From a checkpoint of a small transformer trained on Wikipedia: RMSNorm after each block, tied embeddings.
MLP neurons of a small language model. Each row is named by its layer, matrix (gate and up: input weights; down: output weights) and neuron, and shows model dimensions 0-223. Each number is 500 + 25 x the weight over its row's rms, rounded and kept within 0 to 999. Numbers have three digits each. A neuron's up and down rows have the sign that makes its largest values positive.
Before each neuron's rows, "fires on" lists the tokens most often at its 100 highest values on Wikipedia text that the model never trained on; "fires before" lists the tokens most often just after its 100 highest values on Wikipedia text that the model never trained on.

fires on: "In", " In", " by", "y"
fires before: " 200", " the", " 201", " 196", " 198", " 202"
L7.gate318:490474539513500477508510499503498523514494541486497463509510465495505500467498443525453495494470514502528502466507525516516502500536484502487501498494480477463499515555518528469498519517485459500481537482495467510545483443509469476486495528483550483489536486524531549487514482539438504499529537493519478521451462489493515473518501486453496511487508465554513527461500488488490551514490501481485532556506540490483549482498448454520455534509520496483534487522465495532561516496516484494504480487522495489505537500496456509478477479518489495476499496468496511530491478472489512453453523484515500487502449516456476518481523528555486533480482500493531511492495516527495533499529
L7.up318:544493502496527506470511499502480502515566497553518471503512490489557501508459470485480466502420503480525474509535507443484504524531480474516503500550489516468473467464498532549496503477568524491508487475451508509512492466492504516499545486514539545482515479491510506495490524476551539511450514541481507513504501494472527483545500509508499503485501485487523470500509486462506496512488513500538520518496519460435510491509464485553512494527471506500508479515469495511508505476556484468523530510546507506481491487484482504477560491480475501516533483506495500532493491528466508472517519515515482483516527492555514485494460522511505515506504497500464542512508558498473496536463
L7.down318:514492493539487498519497497491508496457483479507463498467491553509519493499482492526536526493479454502519514458452475529552529455485511509447491541504480527545481500539556465483507512473489511464509508499511483482524481463487458508468503455515580502501459520530547502488521475505500486485540528479493477509532498494495469508533517489506482551491495526533467498478491509524505477512519491458442473493476495504505497486497509496493526470499510479523497484464520533526461453490512494483478517526526507474508536526473470499517465527428459473517506516536546517562478472504511500540469512502489484513481501469518501498499506495494524524532500510500504458518476484494549478517488

fires on: " N", "\"", ")"
fires before: " |", "om", " (", " –", "et"
L3.gate783:544495470460491457547525501530447556503553535519478521514497507504468509517498471534513484493531506475479523512479504504481530498505487530463523485492497503529490501501508450533488518489507484536537481506558487506471506495537453516515502484489454490495495440467557503478489470521447525520499498519474494505473454517509509527542499507476507520534534514476485458509505510512533504497492502530540520524512521485491487515474502483455492525539503493521499502503526484505540500495472538505519554567526491483500511546494468460539483487489495498474489470545499488517490504495470530503497461496511539468444520486477459511474495488498527497489466472484518482484471497511432506506475
L3.up783:505481513480506465507485494476469494519494525470467504530514516527499510524482513538524494466498490464521523520480504513481500459495481511487503499487464500500515503532514447494474501479555515509553494469477523499467508498528492509533486536518493512523512497529490511471549497499526494496514502558537479496473479470462530486530512466492530488497559523540523462509575498541495526483492497551511522487496493538487490519489519549479503500543510550460515486454518453515520485506458525453481513511499472492548558486470471515484489489506501481441461522557500460494511485502532512459479489484498510508446532489519504527501498473511493495465484527529517483488476497488479474501446
L3.down783:522536530471510509550464489540487521477493485506544518501506531495545484528508494482488482511524495495505523516470453483500485453477504507508472482521469497483490490474469477502512482480496528497515490481456535493465486548482493507472487534453490487491508550501510495499498521512507482558450486480519454525488520519483495509503555504488472479512502515492501471495538518486553501495439484488539489533496530477521469469507438468454474491536519504498507541520497499511463494483498501493495468482506492490472498501518552478525485462482490477495499469538487490481537466519513517478497453516524478517520522509491437532485488518484501467436497483495525433488523512490523469575507

fires on: " 18", " 19", "19", "ruary", " 195", " March"
fires before: "3", "9", "6", "4", "0", "8"
L5.gate595:475518505505515498483467468527502523513517463452495495469523507535491522548483511520462495509517519476495455525521508521516511518508499510532576496526508529510484488497433513466491479503465464461490503523481519482527487471539488492499513493565497473483521507455525519508466521466511537507478502509487513539512522474496508553523536517493488501487495463533518468442491501510471510512493524494475507521498514541464487501542498457534519508513533509441453504471472539496496515508527486495531466465463532522511487453527523517476542484512500487490520510489504466471510502534461502529543480510522498491493466537508476488562474497483477529467515521519503491535494495497552506485537
L5.up595:491501550494512469487486497483545498518518469487487494481525492472465517493518503462464483497482505497503529464513515452498467473485495524485530438500567505497485507511475527487494480542509497500507502518483537484487484478535487492518463512519475531512461482467520505543546492496505554514500509515484515522495502497491468534483537484522529519473505469495508489490505458523493508500443492512513480499536492514482477471519479550514512542487460514495533535459455513467466511492475493492522499495509515549452526518475503518461527480496476475524524523521456496530505545492499495514441526453509456533519511500486548499534488525490475490491503522471520548488486517553497471479575
L5.down595:492465475533501528477526522514508501498540493494455535499508529495486496493497511536535481530485460488528523474536507458503471475510497477514492518519466491518516527478485528501490492472530544491497508549455534538497483470502479464510515614500491523501521480513524468465527543500502477581494491502429493518441474482504511485521498467510481465503500455535474486491498451526463483521531488495520530514538520502511503486511501533492504479486484515494493514506492511496499507484512519505482495427573494492497499488518492494492516487498481481538526496549508507517540510491512536482505520479505463514494494482482469522502461488511510467491516518510487487487498522514518444510447

fires on: " 196", " 11", "6", " 10", "_", " 201"
fires before: " |", "7", "9", "0", "{", "5"
L3.gate755:557479520477458488521491484476492484476493487541482500509515523507519501478515502522501503528515506503472489506475488527496540503522501441488444508530539447504509463518478482470515531469522517525494512509515492523486526539522474490520485483468515492521493495516493501543480474484481555550512481504482503480513483507516519499520451498489480480487499515455525483491500537457501493509490512452485524492507508506485480514483459475465466525506498532500534524498504515449476482514518505504487450487446489514463476513500519530541506555510529538486480495498479510511547503486430478503565513499493522476495491474493527497463483470521454513450502484528516476473579569485501477497484
L3.up755:514542486535465473530517516460566503495485522534520500501491518481509498503534524476464500488535467504510491500533502507509492522518541524523456524494535481476535504510504531492498533529494511498543554514492501486490513536550522475469515502504469495512560512490476510501524513512494490517503480454483492529500514528529540528503496504525502471485473535543493545508533497499466475476534495498496481493484518479497526529488433531450474538504511519494523543553459477526539512503476517523476510453521502472508468471522502482480515536530480490477517499446499511462512491497483511523503506493520522549509470457502512492542531483486457483468527441524463476501488465499520491528531
L3.down755:514522499474487478478490505543494535479498498508482510521490494502531547486513533552502496499505501543513488516510495465529520532474514484476508513494426507529500458456507479527479498506509474509491523510521569512497525497498513557495517493447492492455512528449497486492493481495480448537479539540475523481492500460517464465528553517454459528489539480522501496453449470505517475489474491515504476507487553478473510492539496543523492494502512473527508452487538511501464529494496553487553502489478501501514485546516517498522501500511470512492482489521544510501501482532499532477466499525509455481508503497481503479513518494478507507521486516541473499482444497489470541539536

fires on: " 3", " 4", "3"
fires before: " |", ":", "–", "2", "4"
L5.gate713:489474488493534482486499520517524513481508523475493552544517494452523469504470506494512486476457473493495486515468468515519491463484466523540535466544476545469530503538486498512503475529493501467486481551505507492511495473507501482483485481495459419533467487478484500506512485487478503481484519509507450510530489477550480477476520496483478502522495514502516526489460487495539512537527531523490551512474493528454500512499507509514474489483483523483508549528480517484528505487448476426521509484478459491484516449520441491504473452487489492501468503500486501468522477481481496523496477528516447521554513523533497470524456492502478504514486538503486511528434526499516503498505
L5.up713:466483504540553501509472546564483532535527564486499505486504479504528458495519468503510474504504498486483517525513517520464486471514475528509525473522531549502498465502505478484517508481470518521507517510488500498518473506473480502520518478529519447504503475438502517505526522522482512472472494542490497507492488474484496463543511480470504546509504505484539505516521469543524536503476437498505482520432508493506431495516519508524484498505524542496487500444482475448494487519506494523533500504511457536515562507491503510487493473455533517538452568496512517478486473510479492465467530514514500480498498496490477495476537508476520479542505482516488489510478478492535500514521
L5.down713:510486502469511462467508480491492496439491504535507485523521486533439524518534529527496470495489486523486532509544546515508545464469489447518533530478505474509488516466560472496461479487491469531523519483504513445482495473493509505492477510486526522512479519486453518494489481522516503544511491466480514498489482553507508506545464512505513473422498490504530486456493511509504489438491484516511532498506545462554509478474478536501541496538495498492457457478490497509482459482497518534476494497503532488465488541518493484532520511482464501502497515502519506512498500489482480470499488491536542540515493496552528523493518477495514516462473473488529501470504436487508499480471

fires on: " 3"
fires before: " |", "–", "3", "4", ":", "2"
L2.gate503:555486484481490485497518521504500471457517503486487523460526441493492474501479523474471527470450517533509492499487544538494468490498479530513543511536526488478531510518479535530518510500506513487505528502512520516505493500493496508498477475515468503481487515512516527478443538536533504484491534497467508497435470519487507486491523504516515533524508496494522534514502512419537501502501491465511510439448497563481535505496461526498486497528499501496486467498510503494521491511445523488523470467497486491500508481502508432491521509514491497516461549462487484490489463523465484544498485478512448480534462515461490508509451484443498434507537504488482507480504475497500477502524
L2.up503:526514495506528523532479549512502513504491548469479491453462446484541480514480496500509504517464495470501458507529498521503499502487519523504499475475488495484523433460496480479485474524490475502464483486509491542495487501504491491482502522506524521465487512490514513488534483524488506510520500489483494476499485511562486485532520505514530471505558527534525532528500497478487486471495440540495495471489459520476455505514497531517589471530515511465463490484499481492537527468484484467524479510515535456493532493558467509444535510485509516501504533478473506484491529521495530494470507516484486529485531471514536479492526496501489495500485472473496523501465441529539491462434
L2.down503:500452498498516543495518482497490445485513489504537517488461525480479458523479485528468524474452540534532470512494521504493484514511471548482574463524506478474521540497490499510527535502519451526499458466525534488519496518496533510448485496506488495530477499445487528513504524535536496483504521479476494473511510457499509522486487481473514518509554491504517547476472513490523546535490513506507476478456483540518457494518490502466456478551506514524513495494461493496540450481513516521549494501472485519461517464478474496519523479470524453524506476487511489528551467512482448476506497498513469502536510521502499509496471488497526470488515525495493530496486466465504487508475

fires on: " 194", " 200", " 17", " 193", "200"
fires before: "6", "5", "1", "7", "2"
L3.gate9:504530537500501429488530487478522486475488528520493503553498532470497506497530466483479488482472502503466521491509499524499522509519482504495484509516498478511496492550481510462516514511493512499497485521496490522508500519490520549526487526520514526502500494460547493519510493570461518526507512558480487529548466485556505484509452509512508502465534472496542484527497498511498494511518477520492533494495518499550489461472494545460509515506497493471498481477478477501516453532470503458538476517551500469465523500510523506510474520492526513541532506469491535440533509473478539498532550495493509536475479512515534529537457489490452466561492478501484488522468544515461491478504
L3.up9:492537509480498433484474455485502543511469508486477544501495529491504486509515535485498510516510512511510463502518498501524500530488493517473505440515499457505541488490465520456458514471479499504476528497452501482474496480528513484482495543509465487510516481457469466547497524484486513512498487520521475504516469500511514525507473459525517501522483553495454491510521526490483508500540473552477509540506550517504453501498512507466506451521484466479518516480528514465521489488488540491497524425504515520473544507481498527489532497508506491495513485473475501443502500497488504481469515530463502529537496474509498499418506517543520415482495513505504486469476508492518537477507
L3.down9:504507482500517529529532514494511522466532474513484505495514519486485508500511496510532481488493484519452484522520470438471463482553517509468432469544477469521491459513478540474507483517460505500468541488496508521527518470460516526488473512503523548493502527443537490480496508473511506494503474510501508463498497451482503533493521488458491521510524519536487588474500478517510510504473521489487513540557509519521499484512483496454510542555449496538468536472508521516506507478474525519482485510535517457464487457501494519504492471499488492477508479526506544515475530471490508479502524492489487472500479512451483508500519464466452500495457530510481498526515501478511507541514

fires on: " im", "em", "im", " Com", "m", "ar"
fires before: "p", "m", "per", "port", "ag", "pr"
L11.gate224:509515535531474530477500483460551483469455483473497478509459550439495463524490481513533528457500521497485523508484514481492526514488462545510472523438538482515508479529514499486537500479496492519510520490529455481481506452473530502505514517507477495445499569477543491505482509499490491489517507446466524528534495535494482511526522504498520514473536511489471495481497519495500504470475512545459487545528486498501477513528488497524494531515503504494504506469498482479538490511491546513487463531516468510487517508464493473444519479525498502512526500484506529530534524461518461512501515485479573481510445538468471488515513505535466484493486476460515490529539503509501482492474
L11.up224:538495503523487485517539511500514518466507531479518512507473521515534540491497525523502445503523490516492500531481517484488470564461485486456472516500478434502497520504471435485474549481509483487504482532534529484487521497486513530543494485504480488507485507455530493476541456488474504487507501493545504522530507471417483513502488487511487448447502516535504496490481465478515494455476504500458496490478497496488487484504510533548488506467476509518529454522471502505523510474491509484541482506494548520493484545504508551480516483521514495531463492519482510499474505493475508489520497528500536512477475467470482525513500466524505520480448482562515491532515502552488492445499
L11.down224:552522435507526486532486521513481475515541479505526453475454550502494497522495543488534454507530502531524520503486512499487496467490440485505535524452522445510498549538484510526498541519519500514467542514460518481500523524440537514547518492537492537505524540514484481484504527497513468493547501452461520509501536548494513507516521511505524501501522467478487516479516464472529498501512515517500520473439493482527467487499480497505498566535497495507519473490521487499509488516492490467547533473515539472486435464499477511455518469489516500506501528534495505512508513519518505529496532493499525496504496500529501516481499538510488536511498496515503500495454502483497466512488

fires on: "2", "3", "1", " 2", " year"
fires before: " |", ",", ".", "6", ")"
L5.gate318:507507504462501463481482477481492507523523471522449531520488500493507521509512525477465471484458446515488523533504561482514557508501480507515506472514458504464479521510486515476534465495484570496495483499507517494471494506465527522509466549486504546509530514460520502504501498504502545479479500502435511500551508492524516514510500470488527527498509508502510480475488528491488499514516511477483476503517472498495497473503516522488507491486496531502530451536528496499500495443462509450546506483489503536553509507494507508512473494499504538471501527505465487455487506480496510476525508512442480545543500487490441474443469528505515476494543490472494425458509471467521511473483
L5.up318:502473495483488468457548492492440480505514512521489495498468487462513527450517478486504522553482530471532528494515512522486524519493531523485462490494455521470469510451501494501498525490487489445499489517458497544470538523465547528486531520483521504498505478515476516477499496479507519536523476517479480477540510504484518501499474504483503509494511445527527542470505520517485516515493481499506538505550511453500465451482511536487497505495514467508492512526548525505510521534492506500515485521548533460506452517528517500452469489513467473557476450471529540502493516516542519533495508522495458493466539537446517497508487523483513494510504481501482452486476523487532495500534
L5.down318:532483499489509475503531555488516495484518505538513483546517495515485506512470460474510511479489515523484536482504514516482458484524524442508485458475530501480523464497489497493521506508501486479464545485536501531549492483495453507531478453496468516531478504498541504499475485495516552465503489508568556494494488494465451524492491549476491525524519497482511486478484517494509536474484467531522466464495489512509486516493519514469495523479475514474464476508489496506520467465473478536495519523467466493450515505530545521563488509533508528506516479531474477499499488504502531466489484494485500462539511491513504515516529523482552434504479530535534469568502483490492473497499

fires on: " 0", " 201", " 200"
fires before: " |", ".", "6", "–", "5", "1"
L5.gate196:526523480560472522524535504484451516535502462474488486486464540458489502508467475543481451555526534525491551482508464491535495497489493512474441447493496457510458534550497455481531515442494470468505471546496511527466483529560486507504477497529494561485508477510511513473501484499495490499497484469540509497511480442469514532508494517510456493482505507467499529515480515497500476517452488516460497516449502495469499528506481496480469486507506499508486538500501487481501497505523479442492483482533493491528507465499495526478500536532516499522490516494472510517501495499496467492489508485545501480509500525485561545514545479486503477516471525487497471502529505483495492478485
L5.up196:497506537470485488523490473534515490528503492532500541492533483479541521469506501535498549510517465494543490528531487494531455513466535509500450535478488496540508490486499537509501494526457515512498510500476497505496524498513469545504527525558555513489503512497492504488531488547491527526535518496458483460471500477478501479535469504557499530545455494482504470460546491512527565557500506513517509517534486524507524494513492470470521502522475493457498430505491517528503509536484542502480535484493525461500518519495509477526525501509502473473519472513476463474515514468479531485513506539479486557511491435524484467506490507502473504495526514508485482497491484533530509503522
L5.down196:570494478519481476540497527462480514475480492482454471524469510509478484493502476540518458482521509482495532480465468483418547529467481520511447529478478513480479501538486492473495536496488474500501515464529513527470464516471503523511480487531466482509501506485559532506522519481453491504504476492488481474506482489488518440460486475494467514478509449488507556528490506496493484521466478532504451496473553477492510477531482504472500501529459499513493519490484526530489531488510465484555484490479506510518533524528491460521518512470498520475465485475503491497509494509470462513515479477484499467510508546488485547480494498518494510473444529521471498511505460464508500506513

fires on: " 0", "|", " 199", "eng"
fires before: " |", ".", " ", "\n", "3"
L5.gate132:489454518504539482447523504530517522470551497493472506440474473535502525476507464520493508470497483480517493526490493502505491522502519492496471478534460472490541484514516495497490486496526475500535492506504546494493458539500476450545463454517519514499473532462497529512525486503475509534517471468482499488475502511514464507501487567477452531561496530483493519509487495548545536498478519500500497475512481462521475492495484490490493496517543554514472496436467507547526511493537501435517504513514498499503529475490513500499525499549506470489503545476480509501439504533519478488494536512534473503497496528558485505538480467497533499491508520511520492486499523494500534471505
L5.up132:473479490473497539486511539535514547537526519460501487509482490534475528498463511506487510508491539502489513519522502513459478533511519510478473443485511465518482520537508470472510512507524500537485483512507491463500486518515478478534490510491508508462466491467500523480512502504440518533501513474513485489530526488521486513526497480482445528565469512501508541446480464528544475503505471484464554509501505459495493541514475503510480503565538544500481497491446493502514525528506526501511508521489512480517502512483485516486497488498489470532526529453474482521456488510550531484491513505513509484464478529570484489545492508500529481506492519547535505502551539466464522483479
L5.down132:553499525469501494516548520481502434470482499494526482490494511520488488487473490481483469444471525494486452490467497493495509500498494510573513490490511482491485493515500478494497484481473511512504533513549492535503494500493486485491491498453527488499490521560477467511491502495519511517470530529523463508519481507538518503476499514511477509462517504504542497491497483485528522430467488499517537484504538461521499539548520511505476500515510502508479508551546501477518441484500490499523527457495520534537475507504494482517500464470486544486509482511469519507478517460483533535525474452503534510532470490505562492413525526499494549516480448501486496478519501484462514519467

fires on: " 18", " 197", " 19", " 199"
fires before: "8", "9", "0", "6", "3", "7"
L6.gate65:505473478495531484515502500498514545458478525548452498546493487500506496483505499514470522542531478507511518463514499487476487540506514506562520490507501482498504549495445525515545505538510509491488447519498481503510524457513527462513461551505510545547487501483542501486519530469488492471502491513500519532516509483525493535498485489516460500498459466491508541530494468507491514527467482480459524510474462496499514503441468512522506542529510456497502496460478489522475459475517497472465522489491492481499489490499553495495555487490527519452522483541509528498472500545480499489539519531507461499503510490533491489505472497491554517442509471489476472490542526506449479475506
L6.up65:466531493491538477480536504522506522544478513515502482453500469509451484531497487518489521526493522482510511510512451544522497518491457581507490448508551473465481482469499511460488489483476535511535514517502514530490496568494498473488482498480498471465506471539512505476469521528461513492502511545524526479468503526459449516484504538508495507466513473491507468489509549507469543524482520489507536491502510538518479517501516513522527523482482449489478457465531476486487421485467486506474494473540494536473465486482456543492509504485479446478523518490481521512512491465521497518499508488491501507516480511505483537548517496513507512489496485506484528518507517507499465462525
L6.down65:479529506488512450494494471535496518504507484502483534524546558530484478495515555565491514502527495508518505508535502482515539484457536501498496501503498507524508505510440494543478502511507490505501479455508512473500525425508483494514475524506479462474531491531544494501511488496498472544506507539470473527486521504504508504519475499521514488489445516543531505511502472533504502516480469520476500492514512496515471490498461499487486452558505492511465569502481535498541509500524513502452507462517489437534500499512506505491527527493498559524560502507518490505468482517447501486559524478511498500488479510516469440522475509473511505493487516476461520497481518484508514544468

fires on: " ", " |", ";", " N", " 0"
fires before: " |", "\n", "om", " B"
L5.gate644:498482518444484527461493516502490533467513484507563494490485471484535445533502511503485498467517466516469493535474513514483489528498520511494514496537497488511532494468507490548535500491571525500510525521455523461509500546539491515486494499521535489484468515496503530518467481506434500519530476512456461467503484509498510494506491472457481485493478567508445464474524453522526508530500515463534521507527516510491501490483494470494508517491491508488462420474467454541508511501510483524505496526475518498518484499523525527549489518514535484486499522508504475506515513525467501484526509496528507500452493518465489539495509457533472509497476490511542474503504522446464514504508
L5.up644:499505501494492445503478484517455479500490482489501464482516514544490516500526521497458506530532506510475503502524500503499532506463500526511491521467472456550505527527560500546551484489490471474542508481524537494495480504540519510454439511529495484459501479529505492521503510478492504446506524498505524471497473532499496495498488513500514477513503506511456473484521463537506478531497506522484498521512487520482578455502516487544492508532470483568470515482504472487472522505492488451529525476516485444492509533509518481490507463509490544487499504495496472491520509487487494489502447490510471516478471468492489427494497513460539410495503488481495521488480515460497505511490
L5.down644:500486491488497544505528505509495460477502486496543539530482520494553541476494528488494512503489497463474527477507482529513477501505541522473498466494535507486456485470486497467482515527463505540516538490488509541492525476485437521461528481479487502543493537469482487487528537516519481522464502462484472523498530508574517469478493517538481516527479496486498505485543537481534544459477496484507532512471494475542480540537496498501501505492533475443522499484537491484503487480441504483452502461500506500485524542493506515497516516504453491500505496499500523499441500424507505483474500534518483500520496496494527491527504501530492557481503488512528476489525498492441454502487

fires on: " January", " July", ",", " August", " September", "ruary"
fires before: " 202", " 201", " 198", " 196", " 197", " 20"
L9.gate894:488472498478528490500513494516478495542525510562494490508471483485495519515496475514533501495477482525522456468508488474510482522511500507569501541535473474501510467492545478512486499464484499493502500538496497501532471472516471520498491555470482526508520499493544486526470486493505494480503513484475523500494509513515514502521506444507524507527501465515479465525511467533504543529471484523489445533476498496505470493482503556515509505504536508451498490446474510521526520491485476537512489498497503505483487535502467483504525508478510532484458550499514471477512559448497544472470536514504474485524472499571495541533445499514510553466527501497518519490495534558534540475500
L9.up894:492535522511536520478524540530480504511514481487518521526499460480561500516485508507473452509433471495480540473497499479481535527492463528476500517523569550509506495479542515514520522507524498536469498479483495493514486526497535506495522530518485497502531497512508515516506554495442497528442525550510530514483483529474479496534526528517467516491469488467478465470491482526504550500477512507550510496519523520462501469536483511499486536496503458500469480503467531518508482495526492514465515504498464490522490522488524554499494499553531493544482502486459464472497534523489512574537500496486506490463482491530503494470491485487494487513508491483555550501510496490521482480506
L9.down894:544524512481463537485497514505539545497464468490532519522512500517526484511522506527562498495526510463551553496512503478520543495503512483495505534501512504472491493498517488507524478477457465517476482499503540469480485457520473513548524554525496529511465482490493542510500487517498534450506547461487484496484490475479516512536429507519490487522539487473567514508509497500538523489517483504498494495510501496468489480516513476530496464502496484488492505525467489474536471518480505539477528461454505501467486509458490456507523528487457498477500540504493548498498530518516445498519479495534536473470456516498492528496530531527509503457529483530482501549478519484495461491489

fires on: " 197", " 198", "7", " 7"
fires before: "5", "9", "0", "2", "7", "8"
L3.gate90:496519525472504457494538506491519468515464534519517483519491516565509497445482494501523540545491503517495536503511460524491504479471522494502526498532503504446474500546491483482486481468537498573529493471498530516509484495535518520442477478515462532537485539531594493510540526519516503508506496527487511506510497478500496471557517427516480507529462502523506493514500493450511477546544492502477453481492496513497523497527463480470497476507496515501471518487494490540493531529522500535535515479505493509545497485496516548508486525480506498494512517423489478524491475490487522509503505485505518465507480493486493505483484504517504480492524490532466499505527483523527455528488
L3.up90:517486472483508531496470480487485462502472530521482532507472540519500452499531504486512522490483527463461463519517450506491473488447491467548511486492469495493494508449457544519510504517480489483487473520481505509463505500498497501531501542495536502551546483522501511499512501503487485526508487526506528507479525483508475510494484483548487475510549483478467460490505477505535528517472502497540485505500448469488490495534461526487519514451477461488430483521510483498537443463493492503482509465531481505459502504491532521523524528537480481493483523454466497525505469448527470465494521501497503533547485536490514489480520504520529497480511466500510546479521496544536466485547
L3.down90:491508524538554430503476518480484516456534520473518517500499491490481486521517474537493522510497504498498532530504442515522533524493505452520491509511498480548516475523494493505446510508493498478522471544514493506485470492491463509546485506494503502511475528491519505482500486500513515484453505506474511564468533504510503520474512522539513510508523473436464572458462476469472512488491536484488472475466495510469533508488497504481462517512523481480519502488487505500528489492529491488483484478527445503505469486516515498502458499482495497481495498523486497485456507505456460530625486477527488521458473513472486510541495526527515477475497504501521486509498459486513505499494

fires on: " 201", " 200", " 199"
fires before: "0", "4", "1", "6", "3", "8"
L3.gate887:524482508502515454508464500511514518467466516522477479494489551529525517528509481468480512515486499484454481526517506494470504508457533547480473470511501438516470491534511499490499518511517463460484514531512519519525485476493482522509494502506518478505477483497494491503487521489465496564468483465496481474528531498538486533482494492530514502522484517513487520448529546494501489492449499528488467518414504490471502510497526490494519491540465481523493519444501477535552493507492497509472465462521490472540483479476521524519519533471490500510519498449480462476488543501441487517546502491527483493525496485514518503467510529501518496475486495561511457538505510518542532546470
L3.up887:533494487530541495544525487493545507487536514511511462513481493498466505524527472521501506538482494466467542479515468478537485532500483517448493497437547502483509483498510457468469479521499513533503475482532522558472507443464508463476519513515469547486528511514495476520510535530488520515527525520500493518503524473514503523536506491491491482552492498521483493515521480488501530461509494531501470479462494503522489498499518462463525531497518498502515455525491472527509505450479474459491501496517503487491520512493569502490528509494553455505492506470511464482494410503495516519486543506526464534486499461492504543523494510519503500448511534532474483505513494526471492522488
L3.down887:517513496516532485511545488515489473494540515513530482549491451498525525478504543495480471513460484529489500467491481475504548531498513534464457505466516483559436452514520472532446478466485515523472516493492542537467533498491524486528521536528511482542515481483526490522499483498461515538482517526530527461470528466502489484494515533511486518550490504502488560523477516486465482474460469461495493496499480503472490522540472485500494501559515458526491515470513536521467506490484511505506499505491490491534476511475519501506490514479498457481488467514502483489477491497478473466529500456540466486515444460516517473481518510494503490516502533508535474509545472490532499514514

fires on: " im", "um", " Com", " com", "om"
fires before: "p", "ber", "m", "b", "port", "mer"
L12.gate399:501505491523453485501490526508534529488512460472544433517497515462470496440521500501511484494533499461465500489503508477491495491469480511476533504498501477477491493549484462487529531481511418505491534459501524520459529475487542493492496482521526465429535513466523534520520498524527519483546502520512509529499469495490531493493536510489510511514507455447479527467500463441547524489502500525504521535534470493522501503486490474512497527504502535492512487505493452504514491495481534536490492494491533481473512493518534539490514490539469519522470495533447496501516485494508495523530484522493491505494503524455486520485464486515476531537509505529480483532465516515552447507490
L12.up399:503496524520523506478481513479482462523548531500513469514521506523497504527487525486513494497545525499535518525507501484509474508512452476533457531475534470487493477465550497513535519533525459539505486459438473516494511503478508490536514488505481503494488473459505474534476492456513487509485497481474515512504525512557489434507487480495517522475468475486494550487460461494512526486502465454468466476491461530498501498473472520498563515478538514503536508507558510512498518491524518506544562511527504487461510507504482477480480453502488537504477546491524524533464508500475522453504503463520525534492515507487517529495483448528518491507468506483483484491483464488518467465490
L12.down399:517440497482528529475484500510498509536512488552507482470478566495481507515523514493488441511464528506497472513488508473496506527514479499493485542500506453484470488508532487519526522472514519563502546511483489504483493445449489488475492495542502495483495493460478522496466502522477503491519472502466539511472493501545523464493517486494477480473516498486505480507455525551489531527470455521448503464478473495471480522475509468477530455514494518510551509462519534504543501505514512530532510484528491505500468467473475550449478507501526524505509531515485512482484532463527542491495531487526554494498518472465531513520555505492507506504511496523511511524490506508550467479483

fires on: " 18", " 19", " 17", " 14", " 13"
fires before: " |", ".", ",", "6", "2", ";"
L2.gate136:489505451507460492546512517502517440498528495510453524468483515523551506536487520471478511534489476508487482515535471516514499520498497474528497504530502499504478488508461505493498534455531535484561493506455509507508552497495529521473474505502546508512489464455548497490544514503508506517481501512420481467537497494483518528449498528537509547508493511468466514505486485489505495511501534509525510521515515519496537454532444515499494513507510488451496493517504491503501552492504504483492478515495530498465505495523529463482470522482464498498504529512515530506499477502496528507488506478498537505469498585509527509492506521477467501547457518490477461485465511498562488550505
L2.up136:514482464480517535483554500522504453459508473471533500515511500502527532505475464493476527504486471480490487472528500541483450502503488506523473473488498479515500511447492530491510496502511484494492530457499449475482495517521524514528519516513489490470464515495507493459497528540486498559486524467475514492548447527529465500443451490490479515507477517480523486485479499477507513527478521454514470515502490504480499493492494529531468524492544484538492481525579488457567527538532535558496532492536492500549440510496500464505557500504498494542491486484482519484491502477472545517479513518521523502501465490514509502510477512509478512469485480516510506452485513497495485509513
L2.down136:516519573495497516507473510462508507482488482486501520529449558490465542509496534498524507462499519494492514506493496506495534463474483503504496462548505512542501517516455518533498480546494487484498521468539513500498480487493463529488476475525526538470454523533481514549442471517490512533510472537515472492471511475514491537537470458483463488495506469532508496479464503508482470463487460537500473525458509486553473479473484524472509496480463533481519490478491474488515460488476471508540485474481489528528504498463512530498516469509520516494505514492491474543539490521551495500476503517486502512516455470541497555528494488501502473483513508480515510503484508553455535498530